From a checkpoint of a small transformer trained on Wikipedia.
Architecture: RMSNorm before each block, rotary positions, no biases in attention or MLP, tied embeddings.
MLP neurons of a small language model. Each row is named by its layer, matrix (gate and up: input weights) and neuron, and shows model dimensions 0-223. Each number is 500 + 25 x the weight over its row's rms, rounded and kept within 0 to 999. Numbers have three digits each. A neuron's up and down rows have the sign that makes its largest values positive.
After each neuron's rows, "fires after" lists the tokens most often just before its 100 highest values on Wikipedia text that the model never trained on.

L3.gate234:545503508513484512473504485502488481553492493471517529487454509498515520510489508511514509532517545549488506481501432492534492509513484484466525515516504516506496527574494460486541513505472495464478478456522505538497484487502490482502536473513460488482459458487471459495457519517510449528528529529484497509524507553502488531504514502454532480500506453509509514506505485516520499498505484493491499509477541494475538497442538483483498477496512509502509490527538457495487484504517463497513496484451499506452499498485534533504517487516515480503498544485460482530493532473473533467468505467507489477515430471487478522523556475524495483481565499508536462505472467537513498523516
L3.up234:503505512498495466479521431514473540501564485475522562479474460497514487567509496462520493493496565496518497502484505510460493461495526497511521517478501484489507520481487502469504493453489520462505447505469446546496491486509498491535501486519504521493482456497460496496515477476495471548512529521477510528445513496526494520514477478537520493532523510489472513468501462465578512467511477457527515504460527489490520493517488520508503504521546515547530513510511494507523484488478512463514479469450506506508508545448494518489516501519498480512474519504525506537498514522505496496511501521471474471522505479541522483506516486491484551516540475470537488440484510518503526506488
fires after: "U", "1", "7", "R", "2", "4"

L10.gate441:507479487481503517533529476525496478506494489506493503473470488466500506534449542503479476560476519472449518507523498515492526502531477498555506473514521516513454533497539511505484477495463513488481500518490534509485457503525565522520467490467474490496506525472520513538447494497513505507490557559517486485503504495517503471492549528513491495508482507473472558481493493514529515533475517523510484504437496525531510511456472518521449509522506500489489513491476495483473493484470532524517504494508460504528531530493464484483488476553528472489518531481476483477440491518488444538508498517460473499507500466539478476512466547479499493481511504488518489509520508515568478465526
L10.up441:542487536462488509518520541500511553499511480507461488508515468456478520424483490513502561532504503470484524510533537475513481539499529481469507509494534529519514518481478493541509551512454546507473497526533501509444496495504455530495503499536494507524451493443534492493509547485522490470487504528504529526528500531502506485453505520465492527548504432501502524525475458494479521474504490505500518506484489518526512464499493503493463496527521523476551495533524522508512496484484521521474480533500523500488495507467455461495500511485506519514512447502536471493496470513513492529480464491466480484487503499499524514517477510510514473554472489499505531466471495461475502452478
fires after: " ", "(", ". ", "W "

L2.gate387:501531516455517528499502497473522538462462507458495505522482531465501452482485445471521491516517492513512494505480463501514505533550499514496527463475522508515434466484490493511491531515477487474528484517507458469491491498500554523493522472481484463504473500459494482491532518471542514539521479519525468542522512486508501480475510491519496475471498487519474517515517480514470494513516509452492493498504451503461537491498462482479533512489503525468518484515518506476496507468486534494498502517483463475516484453505457503501545478484521517499477485500459480516478536503503452460462457476511476502512465485472520536498488485483455498502551568487519515526567456526478489512547
L2.up387:492504531437489550509481534505480505517495498505479572471539492503522507515508527486540523493498512485460500531509486505475475482544478535525513474457563485493465503521525540503504531506479529478477498520481517513504461469480511538473495509490490469479473490459496543515491512504554505483486484512513525542488524447531504514501494458495481474520535501488500539491528476474528484467536491479496549520468501501490457513523474548545488510442510497510479472514551510519488475494494505480473540481461517484492528504510469470486531517474474559475492499482520451466495513491452488522518486500483444494493528488482480498502454504525469489511503535512496505500533534499493503508542
fires after: ", ", "| "

L3.gate550:484487499508488482525497528483500478507501507468511487503521522513479524520515530524521451495490507463503537492513480512546481478506481488485496470471508482528483498501543483474497537488523536480504485507480514469523485505476515503493517506468500485484442493483494541533515528533520510496521495499513499540510519479506513526513513479445497501462519492467487467451487479467505549484531538484514496494492497513530515449532444462466486525491487537441451502512499522504489528458534501517488536529502519457504473503536499479501529470522456517506485458527494507526466478492542491506457487436514476482522467414460530547516513474474496527485478502482525523471541447512512529491480
L3.up550:493475511476519490464508482500495519507445478473463507460504518491476559509481485500467494492530469497486465517500523518515481492505510499511524514524499493519458490520518532533494503506482494524484506493450568497495479484457512526489527512499500455500447473496515541512470499473520473461484470504474484512503517516476539480494471519504502514490505475446485504466554505513450538446497500508476488506513491493494479500537527489493486479484505509501559549465501523513521524481471482479507486568507504459491449486498495463483482505461457498514543511438449517574526467506519530538502499474473537496489476550473517523455486486515485513505520510518517487465502507470510508486489
fires after: ", ", "in "

L8.gate86:458516492493527523526487542494541433422486478540481479517483535485490517480483490513510522524470531511456530515472495495492530465526490513511503499446509495528483505464492514506510477483546416519484506504498505522480513527518545520513480548483488515490500525508493519508478506485516550487524523455495468497509520498531503537504508501498497523474521476507520495453522490452498502494497501483532526469485508463515513490494493450507523523501534459529517452512505501499502520471479504471520513497473481492505518490454526517491465468509534488496499501506517502484514515531516509442482462543487455474482433544486531519543476497541487511466525469482495520479504482522531461531527
L8.up86:516490516482495490499509496478507524525503558518492508530533472498526501531490555483497534491502537458509477520494482507491482467492411446521496529508489498511520521492478541521510479538481511486500513531476467506496467495454461457528502515495478543477527503474540463470529511488465482488489483497471497495497498503523467512498550515463503504513493489497505476506506516498491476486499497521501526527454496504479493483515463463489446487513462478491512495478454508497491492542504492516496496517522545491461532517482526499548509480517486517505513508454450487481470499478494464446458490516489511514497432506495507526507519486538471506551514486508481406450488514507515542488533
fires after: "the ", "as ", "in", "Spec", "a "

L3.gate84:534518502550512472463522464539466512510504540501511501519489484549496475560475500478492531544535487487511546524483498494506473481514562487476480535507558487517472477507513480514477494545517486464507491499490516491491522562499541533521514484509490511472495506514493521498489500522552540496502498496519486526562491468520519482488466475494533543518513515516473510525489518546451515463505505522487507485482501501519518480540519540495481537548515463479530485452534474502503511492519509562497450533534537491549489458504505491497484486505514516461523521459515508513505467477498539515497504473491510499520536524491550505504538483516541503531492469467489494484522504485474496496524
L3.up84:524498503525462525475530501523517502534468527481487516539474511508482499542480477495494520471479483531470537507493538468543531521520484481478478525492504515541494505515512528528513520497513506485492511458489517493490498514475525494512539510500505480504600476496474508513477510496488513500525460459552509515467534509504477461486448521497524507518489458546474515492460447484486494495527528502477508551513476463522476477470503535537521540547536481522506489509519460487482530476485478476505475491500453545505507474535504444483527488466482520501497511469501543510510494464483522518514487471491473501474513512484526505482463476501505477470511506512454472519479451470503500562532
fires after: "S", "s", "Th", "t", ": "

L2.gate313:513515512508493503521515470489485534465534514507529496504500488522464474513486527493466490478486523512511493508505493506472489493495504507530492505497522481551497497488529475498447553464463472496500531503522501486534446497525494472492499520512472469498447543480508495471534497503538450504546522546469484489449476508500491534489515477432478530534499513490499500519513463490487519470525551502497480538502492547488515492513479474508480496499473469500523492489530493546454522439528519501534501479525566503549505451525506518508480485516522540510490492514491469469519513488489426469484471504476458487487495517483465472524475504553494487503457483498474505534486492533544466484517
L2.up313:502492509533514526495557489463485499513452537534470535484515538499479501488472482493510500522481527512496493516466487476509524500546504478526490507490503482508485465534505486534477535511492453493480554512517522525530476459504504513504512490491486492476494520476503485549493520489523497534502508521514507532469493496497494492520514472502517527523523518497502565472512474521466472455512500531516507547529436518459530494501487461480520554505497425524537520477502551554544506478487530501524472494510543498526479471521513505480471493491527567492467524514478514515486495527529527501480477455481464471480482496486486457494496468544518518502537480501507523477457456497469479503518
fires after: ", ", "(", "; "

L3.gate373:527487542508470511500482475463451509450544516472531541518516515501458488501526540488486490533497520491452514532521509503485473502468493479525520524498507522530533470474487508495501496490472495477461488500505473521438497514503520464503524458486479455444461509487468493513489487494521465499571513502530516484509496462527519516523492522500516490480493523517501479476503425502487573513555511460504521487463506495519528512492490470502537516528494541515522544523520517537482490490482519497494494538476498520504517504473500530511551503503515482487496582513461474487499485515526478509515518539512496495524514529518482506498443500505525536477482487484537490501481507493446487536508
L3.up373:514529549493491482509501465508510481469523530486494546518476511511474492483490523545498504472509504497499511541500457479502501497465509515459554466508472498472537472559527505519528501500511474528487524494480473515486518492495545475482519465471472425478500470502456495502451476551498477510547491495481523518492486481517482494504520509544495546497515526465501518457523448512547524469502497524451523497508484489528483532527501504468497518419475506497528481535472492497498508511475507530477476493533506562526487504452506508492493485504507555517487545515484468508484481523497487494476508470486512504506511523451512459501517506509556509504459507476505463508520495542487463511504
fires after: "N", "g", "Is", "ch", "Rel", "G"

L6.gate469:521510529541507490521424486492505448504541525476496492513458485514484487449466520560497479508475461472460516507445489522501501528513537503511483508490491533497536506498518489542522512493514519451525511485500491515501502511479481504503485505488511509519488460523525467500531528473515504507526453501492483505547534447487506500512506520499510455499497483504440512468481512485513528519500492444504489515491504481486496547519482478500435502499502553495497523505452473574515513477510524485493480498482450506514466497501519476490489505525460510474512526477523503533492521507524525458514509523499484519528457521495487465473472535490574533488489493500526438502495488523489511470534
L6.up469:526492559427518524532481508520496494473478512488530491502520512479485498521500525489509499494486501496525505500482440457530516489496515502471473526494508530501479510474502534517501524478484528524451485512504525513480510549506501502517464496506510468489466486530498497539484544518498482480567486502490523495472505507499512481486539527491492461529504509445511528505507486485475493481499492501510484456486493487541455523486504518478447496477478484539504495501454509501480462484495509500495496450514507458535487468517477498489513542504471493555507531495468475559494483522525502481433535501543530528540499552531474491462458493462527526522476494454491512457509447488473497459521
fires after: "N", "B", "G", "R", "g", "- "

L10.gate454:491494485535507501532485567510435499504461473545501487501455508496518524480460527554484494511534490513477522547496544519500471483476529503457508452467517469526501525497491532495501539493496537533484495490484512512478548482460519472486471519460456501502499468495473540479535504496531491548506523476515499449501505505527474545509482514507496470456499478525488504503516486468462507477529510493480497561492515494511506491482506449480508514484487531494493510513481528488452469453500490524502514526523518501480523485489528552524480479508521509486484487532483505515519491518529506450498463514525558493473534481503520522511465499498538416511488495534522509508516510481478488521481
L10.up454:522492513534481530519492495545442487497474500500498482500516535478496464518506525517477466522490512443448522478461488492485503482467509505463454490526482561470532495508485469499491522499489521489454508538500473502536529516464507517479526531490492445484476523465507489485532486507530466495506503494505480486467493502552503499528464529476480487488502504537466489542506531490469523494480490499517449530526522508452518469502502476492536494502519485449484490490479466477476483488496483520536521481529501473488546511502504512488454498511490549470530512495512540520479523500544565526530461480529515535485512444522524521539443528465485490522495478490533506489511500525469517484479
fires after: "–", "201", "United ", "202", "S", "200"

L12.gate31:508472492494462470490511519506499486498494491551520521538474486474496473464528517526514515527464513474497549510495533494500476503483478491507506516516514458469462475510466537514531497499518557490492439491517541518486531451499545488502498487467518527516475522520514480509452516495480511539474485524481504493494522522492492533489481527461551485487483526491529517467497480500545502524515480513542498463469492508510522523562562489501496546538513489497505528490461509529470447522476502501475530484522518489505466495520554546507493504484531535517551518507480475519542534498522535515508537508456498471495499470514483510475467524535481460477499519535510527520518471466499508512456
L12.up31:506504478477474469501524494509522493489504494541496459525493492530514486470504535505460525457494517515449501492492505504521456459495496479531514525515511482495530504527462545512505503483485519490459502502511552465472488500488458462511496499513477513503506497531489472484508523506512476485543554504529465509515474512523485537462492527520519512454481484491473503492538488499510490552550506527489458525448493485501467485523532510466498580519448477476511506528470566483568526526494510493553475514519502502538491482517522493496488521569486543519507491511553519518510496518487467533516495510494499468526524494528484534488501523496512473515503532493485477480473537477511472514540
fires after: "a ", "the ", "an "

L6.gate221:501470500502490483520517504478496513498531539490471538504498508504526471535487466525511435506473496524462508520473484444515506486506491515486501454483499468495480482511494509469515527524468499519476477493530475505470467528489530509519489497489484542481473504471498445508494471527505482540554495500500533532512529441482497485543492478509479452504501505487511516508500523527523525548532501534504568468498475523431487499518482502456468474532467473451520517484482476467427493488509494521474495515501475501492475488479489508496464474511522467445475528531496473457498508517486505538511494506509493485526448503524527482451511501499539483515471513467476511498498498470562515516467
L6.up221:484511507502472477518529494459494519503506554536465475498504487508499476540544466482461471528527501498466452509488499464546481503521501512555514457513488556493504525537500464522512520519488520468480507465525474498505471488446470488525539503483497477509492478502468526476469498508505462499542459543451497512483517481506543477518475496506507485451526469510494516486467470498516513455545478511532553497509487487517520470505474507490472504502493480525530523470494508476468511501501541524517504531495465498475455481488514470466531513446488480559516491489503494487525487465516505500563524498502491487530491480536494506453519510500530510531473550497506483476528462511534530531511
fires after: "| ", "P", "Fr", ", ", "a ", "Bl"

L4.gate235:503471527481500469543477495496538481495552498526531515503448477469512506533484461524476501514509490491461529447468537532506493486487537523530506475521484492516494494530517489508504473502479479528479520510483469496485465517494527491500520477474540557552473496447486483505515510449469509475493489528475459507525455535501524504532460504525491509495553474463490475497544507469511515524468510518515493504452527486505507477519494492510456490455534473482477522467475492526533448484485478479509555509472486518474535473500491513482504517526470523481485482496489501513451496489530519499507487510464489523487422488483484467508510495516515502507518521537534473492446516523503498507440
L4.up235:552535497497521476519507527521476463484552533487480525498475473466515508468484453535480473482552454495483514437488499485477459493527500508532473504510506504498514474523472497499511495516479543526489471516481486493480509514535496511515520478485523529490485493526478495473542453497528497455472483517529543526477464453529550507509488470505514522518486507463484512510471487468513534501491543482502478463437526498469523478513523486485482508486511440526504482484521498486491474462516516456541533523494527487523492523484519471500484499502468490548492490495519535497505491504535513488496471510457480509534450484473466524452492524521497497494528502526529451510466449502520550479503
fires after: "8", "2", "3", "7", "1", "5"